Weights of a small transformer language model: untied embeddings.
MLP neurons of a small language model. Each row is named by its layer, matrix (down: output weights) and neuron, and shows model dimensions 426-553. Each number is 128 + 24 x the weight over its row's rms, rounded and kept within 0 to 255. Numbers have three digits each.
A block is one neuron, or neurons of one layer that tend to fire together. After each block is what it responds to, as a language model described it from the Wikipedia text at the highest values.

L5.down293:225090130149105125117156168069093085152155118132124154133134119134128137158123149101140106112210097155172134106143157187139135110093118126118139127094103132176162131106121127156126129122096117131156153106143112143116130121111116173130147107136134138127112123099114154104122114138113118126103099110146148123138129116135167136117131138162115168087099125148137112147122123154138126109125
L5.down712:128146167163148137137156132114116096154125107083146175111139127109123140138134147162134096083166094151154131128109123146130125115092128125131112104117109141146152129131135137171122091115160158151132163109128101110118136084103150162163159126134124170128129113110122152110139122121129137100135117143157137142104162122107124108114110134169124163115109109168169110165122119144081106118102
L5.down762:150092163148108138140134168125131096132102099108122138089126124083131149139152125106138113112145129152115100126159130146145116126111121137122106118125091137177167124123113144129095102109142161161161152091100115140057143121103111143152156108139127158125114128102112153101117120147138121118133111133110114115160149103111186096146117154155116174128110114153121102125129115116117123102147
L5.down808:129136148152093114160173158129114150065181132142136116137168159119131117138094150080140113137161130179137138128124128131124116136149157101133108123110137143120138139128108124162141135128134148113102163121106106144152142133119089168120100133124161145114091128119147160115149111137129123122077091128159149093131121112110110163154103105162148135115097115161144038149105087096122136130092
L5.down826:218103160131144137132121122063132090172137112134139149129125096142110120134171158148151107077187147147124142132168138120148129121118124116121153104112123159176161122102102100156154128110126141143137148133123169121134128109136134174148135120103113128128079095095121181082167112128159136106112125161159153101126148122112146131105144131188101144077133136121144098114123127097094144132122
L5.down914:187116140150135140127103138029143094165164116135135140166100097185133135121127178133164121104141127126113125109120137140154145092066107120106118107121140146158129128139090159168151100128129116120135130118185154140128111142127108149147097104146164090116070135111111154114120117092143147124137120153150109141125117087089122146136143133125111126123123133109125125140123148137092186126135
L5.down1052:212104120121114172144153158105112090172141149147123130158128121149093142141103156056138106154172101150158126112157150152130148097086095108098140131125106132175175174113115116125109112152113124149138142124112105138128129120093118141128134077152127114132094114093095145076153097140103137135094089128116137101135138140132138157118102112164118160118130112125124098141114126152122141141140
L5.down1196:215122153162128146100107154025096118140148093098115142136116105139126136150144181152165109120164084125153134141163128147098114069085123125117131135149068164179144114114120135155124111116109121135171145104129097110138124132124143143116155118127128138142121124113113151074103138116134127136153117166117119154119156102124120129091108162129115157099134144123152146119128145158116148126145
Description: The first cell after a team or person name in a Wikipedia table row, such as a stat figure or NHL, Vice, Switzerland.

L3.down511:151121128151130122152116152107139118126105137159151111110119160153110116123153126132151133125100124109095081157118136133151097098139173161133115154133089095116101093151136146115101173132110145176172162138093092091099113168095135135156166175123124107133129085118154130157126124100170124149132137139109153125125089143127124108114100141115064154133092154189126110111109102154124125145132
L3.down793:133129145149103130127130138146111129107114120101124198138126140118128142121116123097160157133109131124087123128107157117154118109149174053146124090143162097112119115131110166142114129143146161126138125178132149121074122138160157179108159110124158059128125121142097118199151117100146101150111103142163129144116115141121135098108130128138154092106107148144107137124108139185129131160081
L3.down1044:137151150196125112161141119129125117090129154130163142138105123162123156099143133097145160123134133126092134162104126125143072119129148117114071122120103133096086125101111160130145176117137155096178139143095118132130168142087127136102096137130193095133122119112119151174153120123158105118137127114163158124081062120110130125158163091130145157102130159179135182139094146133136137155117
L3.down1141:139129178135150109140109095141146128138135136137154148118108106121102190141146097133156122112117136124095129113073124123128116083135133099077134049103127174134124058126140136113136150167093171107164138154101132139148127121115112134116130144127130085139133164101083096162127124098146086122086099132133128098111138132130119098080100168083119150128150128141120181081130129146133136128131
Description: The word "in" as a preposition, most strongly as "In" opening a new sentence or paragraph ("In 2002", "In general", "In the following").

L5.down24:067126157174137103122144151140132143135102134139113149118098168120153110124090154149148130137121116172102154100098139105154130142119097145162111115104144104181109104138115151161161133125162146119131136156113088136072146114150124152177100138101179080148154146083108117082143135119089115107102081143134117097125128119087119124148148120127156155134153148147138120128095129111108110115122
L5.down31:115116137083147143146164157182122144180133138175110154115072137098109161117106136168125164114038112150110120121096155091150131125141115119105096136125155119122132145122172122134140124124157171084162078141107086139114139081145167148129133159126148144111155099131063142133131161108125097111142092102073168144113135149092174092086128132112083127111138147106155137117110133124076134115144
L5.down188:110121170130157138135179158182119126116100122124113179116116109091146130120131084208159136136105103143102129096093123143152146117122085153160091123119129107136115119113120149176163111140172154130090131126111121120094136094128138116153150164113163177118153136141081143104141187123113143127122109117101131134122143135130160123086168126099138156131114126166122126122108129147125111095083
L5.down466:187109137161119119117132183115114101144135131125142147151116122137116104133107126126137130113183100142158129141130129147126152085142100120146126090115124126144156147160104090174115118104132121105113154122099116132088120102130119185164111083128103149143110139118107141072145097157103141105121065125150169136150126100075127144144116114154106126107126118120174075081163112152107133134105
L5.down541:110154144120123119140137105164119127127119104176139102090150111134126151112150107135115173159112125160088135113118131116127178164157094138108080132124123132119113117124146139147135142160140127096122139106130062151064137093134124105170117184135177115161161133118085116143164135099066128103132124133133119073120124114104138137099169101125135137124124131143102121150100113122151111097102
L5.down656:084113131136141167102128171153139134159147093112120157131108136128138119159135156185133122130108170107159127130091147126165096139116167138140104125076188156106116139142130110101142133100151140128111106093133163114066128158114116103124114115085127136101098109114135095097115141153134105139164157132103124126165173150150120136162129113122111148101173148157129141148113123123114106130150
L5.down746:143115174140147099158155174150087133094105117142116124114123128091153108106095150148119142118154120167141132111123139113126114135149117119139114089111126125127123121129134135164139128103139129111104160157092140152129131113126110159154138099101150155121150132123157132144157144134114103095112100129192142105123132108109103118139138123159116133124144126158150059127093110159140122092105
L5.down1256:083156147189107151128200133132154146091147112094128134104151132082107116182114119171155173111125139155116156120115163124122132123134137149142112162127124106116127119123140097182158119108146107154113125155105159124120132099166118152129140105108160117094119133126151125113120163133099106095075114099192173112128124096069107172119157080162129113122102083165102102136144149146117144105097
Description: The pipe (or colon or period) closing the first cell of a wiki table row, after a row number or label such as Turnout, Total votes, Rank.

L2.down472:093112117135165156105125108138094122112076157143139105108155121112123106149116142145178107132166143139122179142149114146136138116140090127098140085099159110131067137141088150144120188133168143118149153106127067147000120143168109166177110129123103096119140101122121085164132136161134131151160116102147135150143128121113143116111112095147115104109104122154124137135127176146130110115137
L2.down1274:112140079129141179138150120112132132170119119164108066139136100131137131124111128140157081114117114119168127107138115160146096140135078117113130131163120116182070092115156136121109146155141137126139147113111136155001132108180126116143123156157141165145128132099139118121141113143119115144109098120167143119072107149141153134117134137091122134159097105180146083121126140105119122111142
Description: Mostly "In" opening a new paragraph before a year or phrase (In 2016, In addition); also table-header words and span verbs like lasted, runs.

L5.down41:126144129142144116139123103114134159132122138142116100191128093122129137125125082138121202154121097124160119137169146141145150135127121147138120158137096153092138121082142135138171107135091089113141120150101149115113152159154116108124177154124148097111148147141132162102125159125155139135150136115103149100152104103127151154143141133084119161165090154146129096123108144070146119152129
L5.down92:141132111157152102147151102139135090165134145109130106158093107128146188089113096133110125129115136114145150134110157167144090114144146122108123140159134126148149154120174113137156117155117113130162133137165078102122166143150134104150115160115117090130122168139102137181163133129115132130092175115136144124154098125144157128134107134119115111143118138104162157157095087135079124173117
L5.down220:137125091140121136124128113110155132120119113131129126096105153123158169102140076113115155145137147129072141109142109121135105141106092134172122130134146157126134174188112114128106178109106179139179132117152127116073149086118149181106087101145136139108130096181088089085115133127155106142127134146139135133165140145095173096171133100092074159096160117150116130136126117155134131121127
L5.down247:107123134127140118120156093116097157133087131189105110155150135120099115074121164102078115128094105156119138102151146144114150129140152127098147135114110121079145146150141124150069180169105119122140122109132126122121141106125164169111116101143101111103146095125120096137104140111135114144155119116109152114144092087118157152130139144129085119109119141127111101126152128080073137136125
L5.down630:119137124120113139094156116134114144143116175106138165129129084103120145110156105159153175123103141127180120104144136173116147132153101120145084103172128123145157139122117158123129113137200122119111118130177127099118118145081100101150130126134097139120138097151124137205140085086120150097101142143134081147113186142107145068106152133135164095130108121119162087119146126130163102139124
L5.down717:145133118083138155087124100120127160130103142101139108090142077138137102110122096137157138141138119127107157129101147152095149117088127152102140135139139158150103121131091131092140135143140130104158132134175173131184133114189108126121116134077119125146130120089110136186128136129107148125119088151136123130144211107129143078143085089086125109154117116149144125133139108113154178009125
L5.down889:141119105163119125110115144148117118127071128139125150125120138131125131093123069153116103120118132117119118149121096121143108125123117120136135123116100127094101099186116128108114093148146174132111074122111152117132125064061188143097133106176166127139118149196107166146131163135150111095129129104069114126132112141139143098106160129075089119143136061130158141118121100150158098112140
L5.down1041:120093054114141122126090138108130133150068094146134085118070083085140167119129128115113106152151129127111141115144098128134134125096105145146126131119085129159109082163112101137116134079164113133144131069078103114067140134149148121163141148100103101112124161151111123122123161114137137100131131118086119129138105120167120101121077142098130191156155120155148147144133110127140135083131
Description: First token or word piece just after an opening quotation mark, as in "in|vestigation", "d|iverse", "g|ung-ho"; more weakly, tokens after brackets or line starts.

L2.down288:124131137143112152145102105112104117142129125090157120124135166105140137061127121109144116124156120099141138110156128140121138158105096104155162103162155134111143113090120149136077124118150160131126159147117149119079122129109127175101072101149120137107137130112148152148090131148138091134066096166088083146118151150159123120143128091115129162133144083138122108126194158132104128114123
L2.down832:134157151187161147152108142129122127116116105128125122136134179113136130136130129094152177124104108103178146157133113137132152134095150132104126101126167148125132074095119145121133130114167151160104123173144145138074110129083116137151122126121135096114117064171123110097083101138149141136101118140133053138124113131126103133125129126133131118172110130113111083110101145124155128154118
Description: Final word of team or organization names, mostly sports clubs in stats tables and bios (Canucks, Rangers, Racing), plus parties, railroads, corps.

L3.down377:136101098129102126077116173153169139146121104106088110145130121155131127119108116140137110151117120142177145114098137125124101101163161125123124191148104130150097078127132150081127174150139096109118175097144140170080139184102112078171132106142136102138147115094115161176108138118096116120117143143113114157101080129116086150119130105130125129099188118129120120122135135170185147094135
L3.down609:132112114124158137163081122116097144140117093155164131116123174165136136098115148118104141136158108106128145147133173114160110102120134118137118131113159140152100147151094088107172118144123116156152128122155116131118109119166104145136148145098104109133119099144142151099113113151148144130143135157110123122137170116137154108152204108106127147147136129145142141146131152099154143114166
L3.down703:137120150159138163133085129154122127100103131141117123131135188157121125114121125139093132122145106091161115166117137101127153140160110146150098104143119126128117099122124103113151135121115138134188100155112108132068110119150153188154119167126142172114112068130150114135123140127126124166099111176122134107104138119098191096185164076136169148121128177183144135123078120121151137119097
L3.down783:125142127081123141121122117136134139096173126105147129126112089146133175133098121148126162119126140141103122130125140096134128094143125104172144134134126149092111115129166160141127132141132110153150118117148130136093120160084148160108173169168100127130118164133150143091114122127129192127133147139151173131110088127129121133115110087141148149138131133136139127148115118123133129103101
Description: Last token of a cell's content in Wikipedia tables, just before the next "|", such as closing quotes of song titles, ")" or "Turnout"; also first prose words after infobox headers.

L3.down67:121158127115104133108155137112137121118123075130109165102116107154088145168129130091148154119122159115123120135141132145130164100141114102134135130143122159161122117107148173114123124134098155139105146093139097119097164097128132130125121107182119122132137123156106155095144131128092147110120145117174076106096173135125127112082122154140125171094152173141102131142150143128140122110124
L3.down184:109153114088093136105181114116124146048169170089147109119123126138149123141166104125137154126133154139162111161109106155112126110181142134154112196103091127135160115117129228140134140102144143107135149102137157134119176094152143123095091118118114137122127132098115183096160144112124129111129119087149118141101185117118107132105099116150093153101168149136126107092171153081144129157121
L3.down463:121143136094083170097158122126103134113185123101133124155177102180124104143128096124170148111087158159119079127136125123128145123134112113142157184142146156110106114094121147107181122113111146091154151071104111119094160136130097095105125156157123152127128103106141155155101159113124112115113117111174152091194161124115155125125111141103174152139118158112110100105172161088185123160140
L3.down874:137163128127147118108129166115112139102154148153202140145133153111108145129095106114150152133156106115119139099117148119194139085133105133138129129107075120108184121117131120117131149074147127133124161117189157140140148122153158137077113138155126140112135140131120143131158124148111122081165130070124117160135167133087105119101091160128101174106191153145121139132128152073112126092055
Description: Later pieces of US proper names, often in sports or geography text, such as A&M after Texas, Oilers after Houston, Kings after Sacramento.